From a checkpoint of a small transformer trained on Wikipedia.
Size: 9 heads of 32, MLP 576 SwiGLU, vocabulary 8192, 17.5M parameters.
Architecture: RMSNorm before each block, rotary positions, no biases in attention or MLP, untied embeddings.
Training: 903M tokens, 6887 steps.
MLP neurons of a small language model. Each row is named by its layer, matrix (down: output weights) and neuron, and shows model dimensions 0-191. Each number is 500 + 50 x the weight over its row's rms, rounded and kept within 0 to 999. Numbers have three digits each. A neuron's up and down rows have the sign that makes its largest values positive.
Before each neuron's rows, "fires before" lists the tokens most often just after its 100 highest values on Wikipedia text that the model never trained on.

fires before: " |", ".", " in", " and", " to", ","
L15.down206:622490488500487478570411471454542533412458510463543520468603530514503518401518475491490456460554544513450571470549522511548560542510588610445608493488475488486507493442434444423529432492487511481516613477437552503495547442494497399544572422454479454518596530441463451503590434562475551439501438448544542590510533577521492485553512501470420512495488633571488416455501599483473455449522545499503434503443422526523581507520504528513518517477465417558510414494553501468612446549415476553452445477537493515486488457431610455508478468519476525450510589516526570576487415500536490553

fires before: "-", "|", "\n", " "
L4.down445:446541475556449536496502636479443451529468476517544488488517475446527485569494414383396461490543399547485565512429529520479517651558571435388490448458494516537443492542403484450568516517500525475501625523504511488555443485495569518512513520411428398564576538527498499517540548589433401543552490432511512523462475531463516478513541494501480454539537496495511496582520496522533388537519553509425481492454571462557556558532440369508486497468478481489494579491554532478590478465514525577552396509490480496582563507556486517471532470524580479553566536561573518492562593498509577462

fires before: " ", " to"
L15.down331:523493504560490451528506562390455499519441480422483428537464484532554507532550546553469522454496510481511483490587424542521504554439469580495468517542476527519590487492507604392549538432576520511492441491499523512553433538451493467475577353426530409485429454578541524557521435395452501437539460500457473541456457451508506560543451607499449544486431485411504574566531559422403500637516459460461484431538495453540510507489468515528484538522530451476553545489467502418582527501408539486471485534540550522466518610482482528499448456544599476507664486472423476476485536459523445430

fires before: "2", "1"
L19.down248:510454415547473500510491476463541510597508485522477559514550484542448539537514518445502524446517565489559423499444373488469509538687482529448479516497626519539358447495520550502412478441457486474519523525524527556476544528474526543433520453497419442434466482506458536525460473485496411476564525496447466569426411487468526471546560475541477514413563448497473544548584474572529455579482533498441454460479443423473447560487431533482589508517474449477511511513500460422446567526537576555578508588580430492579481396492638566499570393507475537472490562487455531541518461530506518541

fires before: "1", "0", "2", "3", "4", "5"
L10.down85:500451436462532553389525463464528574484577517509521535516501467494554512526463470441490402522567545413528457482504530604466512517536422485385475545613475463528506481489563527477486450498482586560510614470481467484574512593530569448562536454516479433420332463529547529546475503458498507524468451530554461496498472458480544492599493485440420486503506521512479421483448509419461457492495462549474586436423561469468481552532443528525593433490448417560465443477526496492530423514486544447473452493532504600537437419435429519523513480584539437560411583474468575496587500518489611456

fires before: "9", "8", "-", "6", "7", "4"
L13.down12:519436516446399440571544521417497437555533537518480473490521425668564552617493528550482425501438481434392500544457480536537578579500489450478466493491517489464435520530529351469514536424492548480426497493517502546548566411432563545519522552514481412522549479481535492424498497460512594484553426406458463510446548535487571520561571544518517413498547457431581493518485371557484535437448594506469459477529495439614499515511495522508516534392477535486485562458529473545530431503575464511496489482469586516514516534450435521609551434546486467516436527448488510549458490495516533534

fires before: "0", "1", "2", "4", "3"
L19.down20:509544535533472509536546395552524488463516568449407465449594488541548534521469511498469558466505541519464533523421524470538535484568532536554436463407539537557409455545559629587477474531434488514553503519474504516498497517508479510483527506544581513394523492472441406479565452633531424459632509564529433483426549469533456479470454441497538481531458360586514457541508435530458464548512505511527521407413509444474503458560434583508496483470516469447538465552507456458526543611535520410499523556437484513511367573387428536508501507504512526451480552486421416504459466528536475564

fires before: "0", "1", "3", "4", "2", "5"
L13.down248:495486535538520458375448472505555522514528479541530467475585495540552433409474561515416481487472576595490478516456449529547484491436475475525534425499538569504502478539515524326535424455581449468484432479506519480536516502494562518388447433517565482412543475541548531586467367502504385567498439503637406483427442519500404519437448516594419584559514491511465509472575531496498488461440515555563553510570530419498468479517518429499503447511412443508513526493479474499478508435454481528519599491496574540550581473460537589553488448543485525506510467492548473525456440413525525458

fires before: " "
L16.down533:510543455546454477505528465400393521474555564489507470496627556498481496491610424568453485529524402558502548470476546481509466557450545476524483443599517503481536496424446560405558494540457451424531615605512491475596502522491500565471520444498484396539484511605522477520504522511501465421531486449580423522534462486446485478421543550636502592506516457460555540451553523555450495550507563504523458563533481488519550478574453462567429565470462554506569482502516591481489481500456646517499517595491554496419423511522564523432537427514528497500540478424487567496526510457425559449

fires before: "3", "5", "4", "1", "6", "2"
L16.down23:503459581497530477515427534499489516548490497511479433526496530481500385518526463526482474604459506450510452491481508502444460543503471499479504514591412515507559602602463509446539504549511610461531431527408498516519477551475568467491488485389496551472429619442504559532521507534504470515502552551510454494516590439484428458606485427486589402535505518496496508564448484470492448506543439410407493531510458357481464511425543457405542575472516526488521593452532452569451494525564454500568520443623579509577434439517462368492528470394430433524460559523500485525507492535443533465

fires before: " ", " a", " one"
L15.down37:477510474596495426453429539563397550519579473494572586545544500503529484529440471579505523441574488480497445467560483570493496487496518483407510540528433538446521462461480494568526537463551515554419531483432493495575476515516480532495490443439419458465493451518483613496569428387467465577465539504613645522539493503550494437510536466552547445405495532509480521592469505541502445493431504397550496527467546490520565526538442474435468461480590457453554532473485558497508552528468439489475484434528498459485414545548442478387356489504494518415575586528425447433512514558494607506

fires before: "0", "5", "2", " medal", "1", "3"
L12.down55:527449469423539456548559610504422430485474454534531482536478482459518485563521519498448576583480490454543539376556480483494481550444489489447484481487466513415475537621589500479491454406471569457510464427489581472516476489571523561537480514462592392438499437555515564471565495532550516633455498463571592506525535506475578524532503543503424428421424550541543469544413509556455451495473431480497595518550536508421400491519462533547550485430427584422485486422456536479446468515420554447510502549468582452417461556492539482471410559444495491468527548428452511559527493458465527486

fires before: " |", ";", " "
L22.down67:539475428450429580464535490508468542578540459486562530461439420418426455518477582490489482479502544466476465439550492480579557472485508496509539455546443534519279497471519454502506503509454462404518416543501526379536516511398496464619553546571533482448494535592448522519546515481484512507510525462463450549485497574452473551508551472536417573469458544589477481547461494467561460478470461569549574473373478394519536472507528577510545532544466527439491606538492544493495550581517444528471457507434548541514587547516504538520581523441459537516487471402541493516406422489476550438

fires before: "1", "2", "0", "3", "6", "5"
L14.down75:524395525518476558418534512520488552527575460517550488519582581540454501497434613494436560486521550430485514450446630518396435462533468459518553481482399535498474476461557586478519484448455473433538558436495487550527538495520499496509453577555459555485439540464512578452403499503422527531516480517558496562417478486447489431573500547448519520539547543448528514581526464494472398539529468467423426523548533427570456528604456444506555555462460384445504570501547460455533542519487533533556524424478496559488424422538471529430554410497521511470433549478428535536455462504419585388

fires before: ".", ",", ";", " (", ")"
L22.down410:589497536492458573585514478426473457435482470514563463451460486513517507468566484471467521500404456536492471510531531522519523470504542467482516522534528500493458440518451422498542545556567516471519569510538476468459431484530457420510535486507585542484550532418426510497578515554495488360533540578493508472549618570537511484478352404416556534479450629480493413478457552393378541518514510531506463524457441530433526508471509552375423423595462471478485512572548438454444537565504505546526452501452531512521478525470679458434502486451524546415546544548506493511545465553542483475

fires before: "7", "6", "8"
L19.down302:495448519438542558535504417499555448538497454546580554495399557585358554550527584585446536500509557521478501461515497563495390478552462501534463489388409539410392470537508532577599506528512460524594489502540479469565520456560539429551573518522573485439513523592519553505589482522483516454438471453472500507528500425515497525517497440551475474503548519549468541531511505528570469393507515438446489494493483531540337457610457501480436531458547486540426463493542393475526568509512399448463502458554522464586509519535435459560460522536463505556426488464501476548434545510478475561

fires before: " |", "."
L11.down394:526433513571541554440530542513512524579581505488534438457554507473467482429466552451450452528518547495546474534492573567439537552417527557522558446544499597498444523501510455445491468623462547531550445545558482454560470464560591482446555463499459404535552525512489478499506468565478533543509569582582480530458544607467382463456414508385414540462508466379541510528517545495447496518561475536536472544349510446553538547506464512498490575520484464448383542463584569559461501551526509538498420491425585572591484557490515477512450481542465463423458471484512495480471473586458521433

fires before: "0", "4", "5", "2", "7"
L7.down160:461446511461518508454484499463634475460549466501485468491551539479506491468478580571478602500504528500520593432477476517512457522519426476484501450413462574478506565485478507409512526446480493541410493433553523544509518544573492509573429566470539412486512456548528503480589486450432514485461471503478503485552474508489529441552467578481542560454645503493549502438649470684487566583508465488482483532511429506438501534468475446563637545472593567418468451524498465402520506545578455556618541524517501412522487486394498531519458481505587553519549484489486445546517481494560541546

fires before: "\n", ":", "3", "S", "p", "0"
L11.down234:577490511501402419470379423478586551467513468577495509588416443489504518431478573512549509467517515507451531508549525489491566504415441531543505399472521531507411577478441525379477482399576438470529505577590556499490468543502449448437528478477616460435463539498548508527586380545537499500480472432436507454508505521497553468502515509571418508537506597485487510391480501560450463507461514438554566444540531389456500476520538527527592484542443457449511470476463421429411517552430489489482527506516500583464409522438558523416504480499475577445448503525493543556481449495420550535

fires before: "1", "9", "0", "8", "7"
L19.down33:535502433587519519493487365477474391466544554492462532495484495459484577484493449391499538520509462592495476498387591495436452446501540537424422447526449509515517579550389492505505587375414432532420521499437561501601524455558497504552526517439558421522471510603538519532478591446505502482540533450462531548486498491447525413477391535491548503465490427490525401491488446531449412491485401522548529463477417562529490512567500518573565532516425521425524484489468499467644556474514479460546535400516497523524464540467509522496532465508569440497582460443492506527531429533449480521

fires before: "2", "3", "4", " century", "\n"
L16.down377:557520605561482505381553543579561485514488459477422388446473444486528544510386392504405484433531492565544599494510537550521597485508589528467485563451599504431428472567521523527508488543509479486519538514515502485480509572535469473453566487556537571512562495434418462470530386534602530488491471478526516529481532548462482462467465473536486448459529497402528460439500470539588505511495523549465551446470519495549532483488570558477498475418504402617518541583529414413493571495609441547513533494571496588452521525530487434520452477586439504548486527514520408515444547504568499412

fires before: "3", "5", "4", "1", "2", "0"
L15.down297:504441506462495474428459526493557495455554486457441483488536530499498540497402544506422533544538490484483575498643494452538546443568463525523477486388438572496451431537526574461510520434474525510501519413480480476428552397530453455531479535580468571439454575466440472570457548525505452516482513572527389527398406515542460457550487536551600518546485572532457546490455546408528466513528478501523466469475544509524488474491524404538515495419610497517431491364441396565490502492593502500464482502409471448541576568386563516559441521510496459464561541487548513517469494498514463360

fires before: "6", "7", "8", " to"
L15.down468:465463553572569487515524485425526539483438477483478468504499480610483478483513495488511394460519552483523503468496467568497504492464507566512528586505500525449479568414504451467549499525434479516511515534540452479593506567449609470445512490512480476442519472476510616483512488467547561590625438516439486622431447466575476538538529495534486387482597403517558504569492617542521586461456523409488496427559409389445532470488605506434485517479515488509444414466556552552511529547471516550456520557453504510499588437431497415420615516495480469586520513584494493515538611518503541500

fires before: "3", " ", "4", "lo", "2"
L22.down480:520490473512554542542490570569554548526606541431468502524513459482482476418516495453436547461427544587580517431509443560513472575601439435476547501478566540518466465512319465425503457541558494490511493527515495526482459536465621471525549515522470482438494530474501405510506444478503481515471404515513554496511517536399450436479526519533521357470502516504510491376456415528432444511395515537462576364374474488537475485403545518549535464386522518524473560504498535500435573469524514589443511506565469520442436517501561548516519432585450467484544490473472439508448466530501480479

fires before: ",", " there", " the", " "
L22.down492:437552556456454410479488535475470540554556540414576513500482576506576585491473487589489536548490502474445549540468423383507424439492434526372454494421395519460545509509514506513492516518433501370497541418461489463554522509541469456485512533425448625482515557492542560629487479448465513569429516491558460539549552518452488458487486518429477566428570500469443518536578493473473553497481405442522499546413549461422461458519508498487511523434537575454566449519512486495401539556549597440448484539507509541489442519521514456471409484426506501450523490495378433539418469545431466529

fires before: "0", "1", "2", "3"
L16.down503:536489491559553414573485458408494492448482429469554400464570388498500511493527572484529409544510462487469534548490462357439415534512446547494513514562458570516457486470501552465575513427488549453554536594504500542427443457487448479462512433587478459525491511568583523494503472580512507470434495519489451555502475633462537483495551547459463627483464537487515513404396545522437509493496500457490612491485409490462497552533474507577462431485520572408472476578489422430437472514457489555489485438477522459412420511503403553566448468493518469527529536395523594521524429491457452512

fires before: "\n"
L11.down279:498498501497390493525541467517544572561506475523538497479503474435515561496546487523539461431501535524490536590579518523475499432520513477369431551364471467530505435388523422406530482437562458484474547564515406413564501552551501477449555484480517466485560516470465428461514523505469509537439517420492588524470573498489491519448558506531501437524441544505509469360505400447473493528489486530376495448519496541540491461456500543471460523460460521461499571521541467492560528520535530519524501468508503471475397522512639533578482463650404539503479458462532445617411518509636545559

fires before: "1", "0", "2", "3", "5"
L19.down85:430590488516516495534540530518545539456464422575542459534509442461515473486524464571414478566543388471570486561471552486474534548457477511527376477368446545502466479466550482543441560566500459478592487552404480517547544532561665513491568474576475477499438438439533496502526463429519469554547514511493420491471487445431591500468514455566455530543488482542521483541565413408483616569541434484478407475469454472503436516564504518507425572510501462570546489530499486487581518533469518506494560500468563491453525456492621487589563517482519503535586530590385560537519483571460514501

fires before: "1", "0", "2", "3", "6"
L19.down370:457444532494587490477522459542536503496512545532589522541586453454474498509509545479477467445533530569473542508504603466573471452521490398435420551465456479533492463455457463604565465428520486417559588432440502483438490585456513513541475491538594520409430539414532435533523485526587566575510410431612455473537475522469504436451464581477514585483531455465470445479573598524487508469472454448506475458467632489429470504513568466600419511446511479581527467491427451418524612422555536508528521499369539466521559448494476511493502472449549495494435512420520486511527502497466567447

fires before: " ", "di", "ter"
L16.down268:536435520585503528447538507505450436451521480537510495477490602469520462453551599466479531529589415512458614563491406444453556564431500438502523463508521488419593402482534543505476489456503525488495491656434475486634552504530526514505501501462549516498574486517579509495490566497521489509442505388548437533581492516562461504520437550490555486479470519485520604514550498475559460494470522559556606400529449437535560486517511460517471451505570552414644513509485453558497621492456479509459480628509495551474508456481489442481388523497559578501487499481481501525540516417392518522

fires before: "2", "1", "0"
L3.down317:482530482567557455396532479563526491476444533592460485495500506426474506483471536482503493487633469474490514514441394566459580474574450581429421505398493513473492395429438476509463513501432454491427442499488479525551445483547562573468492427491531565505483459486444583542558474474475463543493445418548509552488537518464550470541477547437532508542373602606509565492536375436489499403514471445534456506597455529464525497542649459439475572507549438476510516537490448476523562363448505482507534537484512461581564464519593436514437530527471483470517508443450545497503513516440506551

fires before: "d", "ed", "s", "n", " |"
L23.down264:448509460442515456628500434474494491424505432555494443555426456546559485476525441571395495400520430531549500490426502552556423475524604490509470509540531424430451496518439473502457437498455498503461572393546484485463574493551564505473531529472475589572464489482591511431584467541515412376516526532532568478441485404487496451483466522450522432547555380568466455437489456441529477488525434547484497548536466510441481520540524595534480585574490535523571475497552433605554425493521486451461517450481615611541436474512527491498544537546565530565446488482461522476509441537492439496

fires before: "1", "2", " of", "0", "8", "3"
L19.down42:510451590364483448411535538481439493484416490510516500547510460525549486459520501541482481536526544445491571534414521474502499561442466531540517476461509557458536579571428509494515580516494404480557511596488481524546537494574518498509468575571505472497568469552552523515504525498474483481554452511489522481589550467518528446472498556565509456468479545498481584459610479446545475578458590517562497531497424578536413505617469570545412570483523450571638384500436464562437519468431445486378556615469579444537572500488594472531503589461436511516567542469516441530485463512480535509

fires before: "0", " is", "8", "5"
L20.down392:480496469447484504399514506534485503430430510432386501526553491581508470481501488441523514495500552435560512571514550503592509515423547490543578497438534498523476403561474493519550449555531502438476498518512474423537479548502447534547569574462563550502487454427476533548548547497497476506424478533578489465362436574651528496458483504497539491437435449478490472387453531539471449485522539475519537583435495505443510508593466511536461509504551518569537429488499509476555438507542510517558540555360494550395442502398640455470423561414539528518525580460469546618481477508433485446

fires before: "9", "8", "7", "5", "1", "6"
L18.down71:538465465466493530502454403429496444487425536496482505467446473464401526530389436513420494532538524492493540461524564503515474531510461538546500547380386462571485588591456435508479556577468452444512500492400495437550481521569439489487603546483430514548538544521527470536484540384495482469458450410521529521511439496481496488519502583551443435538486534590537477534590430538469447352503432479563548406575474570515442456572438611496484483429517576519536480532481487499514589551490479492392515464490496497551401464465524534500490518462443503529458507498541414389469528486436515441

fires before: "0", "3", "2", "5", "1", "4"
L18.down156:396499496517519461472567523521518446540452531495467509536663443501539452518526508472525422574516435450553549503422603558469544508490431450412438526510503494533533507541477441542473571447463481441550576481472523479519560573581518598531504504495521538464511511488482471400458488468491518510470388554539431529434414471380492488458440524525504578433502501550384464489426438368452441485537511474504500490469580426448471521463524482528403462569497503455526423477523571553466548441453510529564521469498635520442417492462649564489558581483456506495468528557526518529484467522461478506

fires before: " ", "″"
L16.down285:494529555495398506502571500483515504537470484427496426463590533481367491543512499540434517422479560531426517439509508487429498548444550583460483440556577550532477485441476456460481601505560427378502545573454452427582520496539523444543548546462411425421485467468578477502593563504491530455514474458480531598435554521535463602525536575477524559498541531462563510511544428470437491579562574535429529562537528539545508556459491498432500496571459414515520509500528560530509529543540515524494481571507434587436444445513628455465542538584456503547555546454445524518514586424580500504

fires before: "8", "9", "7", "2"
L16.down356:475571555516490525451664472476556399428458495498483536436472553518471491611451439467413605549487491469496542427488394480470534451501383468509472545578506532424373541541487483546419485573428515507458531544448504494506610481503547456598481464491469544476490603485603545488467534513455516491586508389440532509565461425478489489482443506457466563443561490506466542566512526591484481463473459429491470480569475455542493413503552502406523475478525524448457515503510500523509511501570501483595513487559578452502484541503474442567492482479517478579409472610507406531467552514530588505

fires before: "\n"
L12.down316:519491478516451465575512494525503572527493503469497423490533488421537522532502508510496463488477510534459528530519520517520539461490518456367478502327482477473512550441572402491518494462528436466455514562521465440533495504516472515406489481487462407534530485495405472511473482463466529474496496393509603524437576515481525483463488495565442460481405541495531503390495439463449500478503516555397507513481486495594499514497502484513495526447463460488512520526499430539534534444545534456528549488487510470487399510549770492593523485670428514488470519515508447547401522519609591573

fires before: "0", "1", "5", "3", "4", "2"
L3.down106:474469499550476435460547523416620478465441510425523484503644502493466507509482490472524456577529522527520550507508540443533535500544428471482506528447520585575385461462491483457481517517442561509544539470496510424511557508594472443387547508470487561545484461493353560472496522589526536445474519481523479595473482498394443471457485605580500596483465530368508527514444467536470450556526512369476512489612619423492409487530457496520559455465499494516481461493436529390542496547553387412526550512469494557502441442529550461452499501521503471534485556571490445524520515466458538485

fires before: " ", " |", ","
L12.down538:438375552458530444486491610574518567505570501472522450407568443471542574538451566549536445449408544485544441420456527484412538523448450460500508486532589453565459481503491608567592521603462446474427514529510574485603463496509462533540549526477482494601518508451469546446573547483490568453520496510529530458477569408564527486504386462488556416514428509491460549463465464564488491529525498494487439545479406495570427556533530497539499557458550447505483437436504414475421526439520589537506505471417505482496454468527411550509543545477507508479527475552513456519518509524384589600

fires before: "2", "0", "4", "3", "9"
L12.down81:571538544515508545459453482535583461504579492571607500505501481478448539464445485492594531480477540527450535429471594521531585459374523464401455580578428468582498523503576539445543449468535413496522481543564518474440548459494556491554433404555511482378493498620486547518538561547483520522464456525507495517503624538483533498502517576454490525473478578534424554499494490531483388564478426509549463499532564483525436471374532550528466467515540477560493536523428449516530520634512523583505514552463478534500437539518522495468518504620520522520446561553428516504551537453467414401

fires before: " |", "2", "–", " ", "3"
L10.down367:455483455662463498504573507518415503519603465521534545490431521550455521518458437455486498507588545484546593408553532475490452464488447423445472509548566559547463528479532383524512484485481524540441539531458452544439505412480553575477566399453494534427464451520476474500504454515570518561456524447517505592527636447491526532489621503600568521431516458505530585459494520469440441588486491565485520466512465449501434603452462475490447523573456512483533519528534581553511531503537484574585513440539529471486507472539447395433572523511528517500540528582471465414513458560552465611

fires before: "0", "8", "4", "9", "7", "3"
L10.down266:562572498462432484402505428516497474518509469488507509528554588567496502482548628517440439469530498490497415489432503418562600513513448490418448484417469538473390468472523509399569533516577482510528491499456537506452541500565439489461547581519614501450565507515558490520405522490473456546496471396549485459493455442495555448537567500594434424550514566493561458388483548515558550492611443505465431411538448439568615586536509537522456428530454502466555482478466470535437552541593488533554540492434506511498360458478451519431514502496546472516551498533498526501579477491504491440

fires before: "3", "4", "9", "8", "5", "6"
L15.down382:571555500443476589476494476503505498490492458504558441482473494577574487488554374365455553499426522576456553488536457577503550588570458484500510520514510629479499526468444508534491493449527496503425429588468503485576517505510505540519612468525479436485513544579593503449500508575497556543475507500491518511571422504466437490410530462649514466527473524512560522460498493474487510447434530586402427429503491449512502544497549526416626513519475633552545503596471398480540607501512497538498535420475584500578527496523519506598515478446535533516516449509529496540523484473371490506

fires before: "\n"
L14.down528:517512509524416493504599472510493486493514501479431514413479441470496591462535500472465527438437485574514482561535468503515482509498538490431487509345427453480535472480533443425562486491508500494504506501500560439538483536518585444431514522535571518555549438421479509377524503498489391467531438472460538438477523450465472468534485529561539476561464555480561470457538462413506539515518495528436498453524454454580459460518461540425543492427572522502501512556526475481515458554545630537518525513515509491523428461555726463598478480703446494421533475476479428587472489537554465495

fires before: " |", "6", "7", "5", "ia", "8"
L12.down366:502503505538423517443503403567576542499555397554471505472494484500578565507490512416459439549546509496583523552527468536506484434532571502493421516451528604499519462576467479512544503460431423449414572545507477557516517414457474442487512506532547574545499471453527500499428543517512499535432335556504446478518493441545541474542482519494506460471439471448520520377573407580572505523487499380485529535470408592564421563537421539577497464564532523468531452557541525483490514452427494478604507564416480481565472527381507503439501526421539481506488507488429425529562597442475518518

fires before: "0", "6", "7", "2", "8"
L12.down98:532557475500517574441477479507490409500402532526556430470467484494478529390525501513526568508540503555494525460465648508532493467566571497444451499497486527508513542487507466522393538429568532483422542596442511480609441485462494457603523543510431464556546441483516518474592520480471544442468538465569530468422465473506438521543569490519456466434545492514548438498508506540622462522504444482537502408460534436552499489382526532499500469461461519483409517520528479580529629631450515363556444470383545569563516535451466499408443486510492493537552492580483466498501453571576523474

fires before: " |", "–", " ", "0"
L19.down561:526501409495541498456503454512512431480474529496586472422507419546596562438512545454489529434469458571573485572444430441479547543521538522604501547491557502537625446613520471513475429567523434554475487511532551555486489543597478407479470505523446433528557552564505578546564455456440496435416448457517528506490445518552454503466462476495544458532473547524571537555510548577569451485580525434483480563458502444397464494462536535538449530552520460512422425509434452477500610476480540485484451383494558477485532516459508477525494392523582585439564513515543401573523522515535619509

fires before: ";", " |", "8", "6"
L22.down518:509539576455474583512473437518494523435516450475499542447525523538423524431525495478479486544505586469582531549489459584523505483587440598480489557507572618503389505537489452497402554508419558441484546507673506517571497576573523445546496530481529499458574570513501556533520572548516527509448439626489495499475562527520482506456506433510501509494563529574451489457458471446563524435440503461478487561483489474503439508549486523545457493453442463517419501441464511459503544626531489594526505421483554455471519540452504416479560444520482472461468510497457502402543594513488687430

fires before: "\n"
L12.down444:493472513504425483487502532482473438492534464595528467432463505547553480503501515504497496514462556491495543519389543521456590536425540563521460529451456435452484513527523541521566432454483538428598414508525506481514488535460578543537425469482504602504545474442485476451489518445493452452458545444607535471543421507485411497436576591501506517467453472502472419484518400484432528529536518535484488448482523491546463415500572478444532528553544396522529539517611530449492471570433453621540402557542480488541438517582654448560538418622441601561429534484470455520501571500423547513

fires before: "1", "2", "3", "9", "5"
L13.down362:425553588445504551542487517577552497516438511538547531501541483485569498560514412534561379542533503593563511518495488437528475535496606425431535443474489533526464531407481535560524457545473512531591483500493522502502543510544528520596471460575558505487507475491432437469420542552509597454562470494553454597516455474507562528549515453496435478437548419531467531461544478529470477555488502473481373519505505522461453499500474536453586509556426448500480390593551534496437505399525447490548440534480549410470420507458661496611522414455548480563484524528471508469466428536429609475

fires before: "0", "1", "2", "4", " the", "5"
L13.down47:531565435514439487457473523498423509509550465460580492555498524539533435537588500551533499535485504538458528542553485507480510532530520447507432491496345527544458412496440456408497445587523497518557473507560440486525508552524502482538510527554536499414455452454495551417583559422543393491462488402540464461517519474526427457448498522533597568441500505549530467497457389365505487531481474548450496481495527474497496541418485548483452424426528559465524592562534502492607540474568495548511523485510600536463529513467662560553493516599509489505507408424485440381447503571448466569

fires before: ".", ",", " and"
L19.down39:479492502477490561501490485486494485466527481473537582400553501563447513530448542581424554447519424462483547490598365552432435580482557471464516453485498514528473541451531515400558520475529521394458449456518499450471551501531558471609565419442476539524574519330475500461524432444633540483489534468502488507466531532511513498494425484442379525456546484481596565495510488428603444475472553555460446478486461494539544501465486569455465594552564478486388429522443504509412493557481424460580487460475466511518419498531515516472428529482571498466428456474538524576405493521451509481

fires before: "0", "8", "1", "5"
L12.down414:479546539479402495415477454520510491496492490519566493413532461560474490463413513474508580459556456537530474518503441543515509524458563528623544468451451410557495489488569519553510539448583423456482485495439455430519521444554588479416469564463567454424503526458468501472514520480523548504522592441590541551416429549434462423429549547521469411548439444486594559504564428446513464527574513591465523501414517435441369519498491524425531451523469529402515510457457497472471625530517524470473577528523449496459448463521631443528512480418470500493509526478409421471407499541459519490

fires before: ",", " |", " ", " the"
L13.down405:491534631515562465442539433521494499476529523452574447463541575514467506540507499511435529476591455507503515417452496551503485476558490600510504555466469460507508472514581514570461533419462481506539505439640541581459417540476528434557516501398544480582480503559410527541430531397516459610428506475534500541623555590447469438513407469527502519523437527450556499507472450526465397470494558541450436586488469527474590547538520484495421545519485486558495497488423547506552569493472446582562444381478492534518546482570565449547503428550567430502464534492538483504454516426544547426

fires before: "0", "1", "3", "5", "lor", "4"
L15.down255:446474421552504472515491420438436460398579498494543378481554489496479471477500520513478558460500542525480437565476452507572418473489546510579489461535459490526524487548472585565534565470510524483517516512469578572579455596609538446588531493549498461463513482577556369497515469507466519559586613534497552564513474482434443490492471543468561423483456513557430538431422557490382503490481545514494569496403534536468523554476454422487529523557471531469509477520471537427436468449531475496632501436542501603563469422482431444469460512521468435446513434562445492411571470594549509511

fires before: "0"
L14.down429:417484535516554563469493491440506513539528467521447471446541540470489472466430449512599504496429443508451572383573602456451589535540487544558406488483469478505555557464479420536495514447517539518539513459541555532468469586396465513565564500499522541542458427513542468435585549434506505474436628481605369517504488368514494477412553615511593506557538492490501583495566466540361497472453510558521480495453532527432515572537502458509481539555527467494441545445474525512485464465465434535542545434469429481494508524537514434429468509425551504505471485519437533472437575597537559467

fires before: "0", "5", "3", "2", "4", "1"
L20.down55:515477533586526483525415516513526501543462470551471547465529528423480491536495431449410529445544497532492489532535477417491584511467485451467488518450467510444496466502469502452515468500499418507497547443374511531481407554447481488431436473555588518447526418433575603503630499409470441589439438489493525557560562545490504435515442510552480448450411541536540468441514529508520501538363493487487507482482617429407507563544478561504564486390416374489485494492448505537547446486491496522528482545467539560488601489477410443493523527472456444487523485433497527490618411605462496580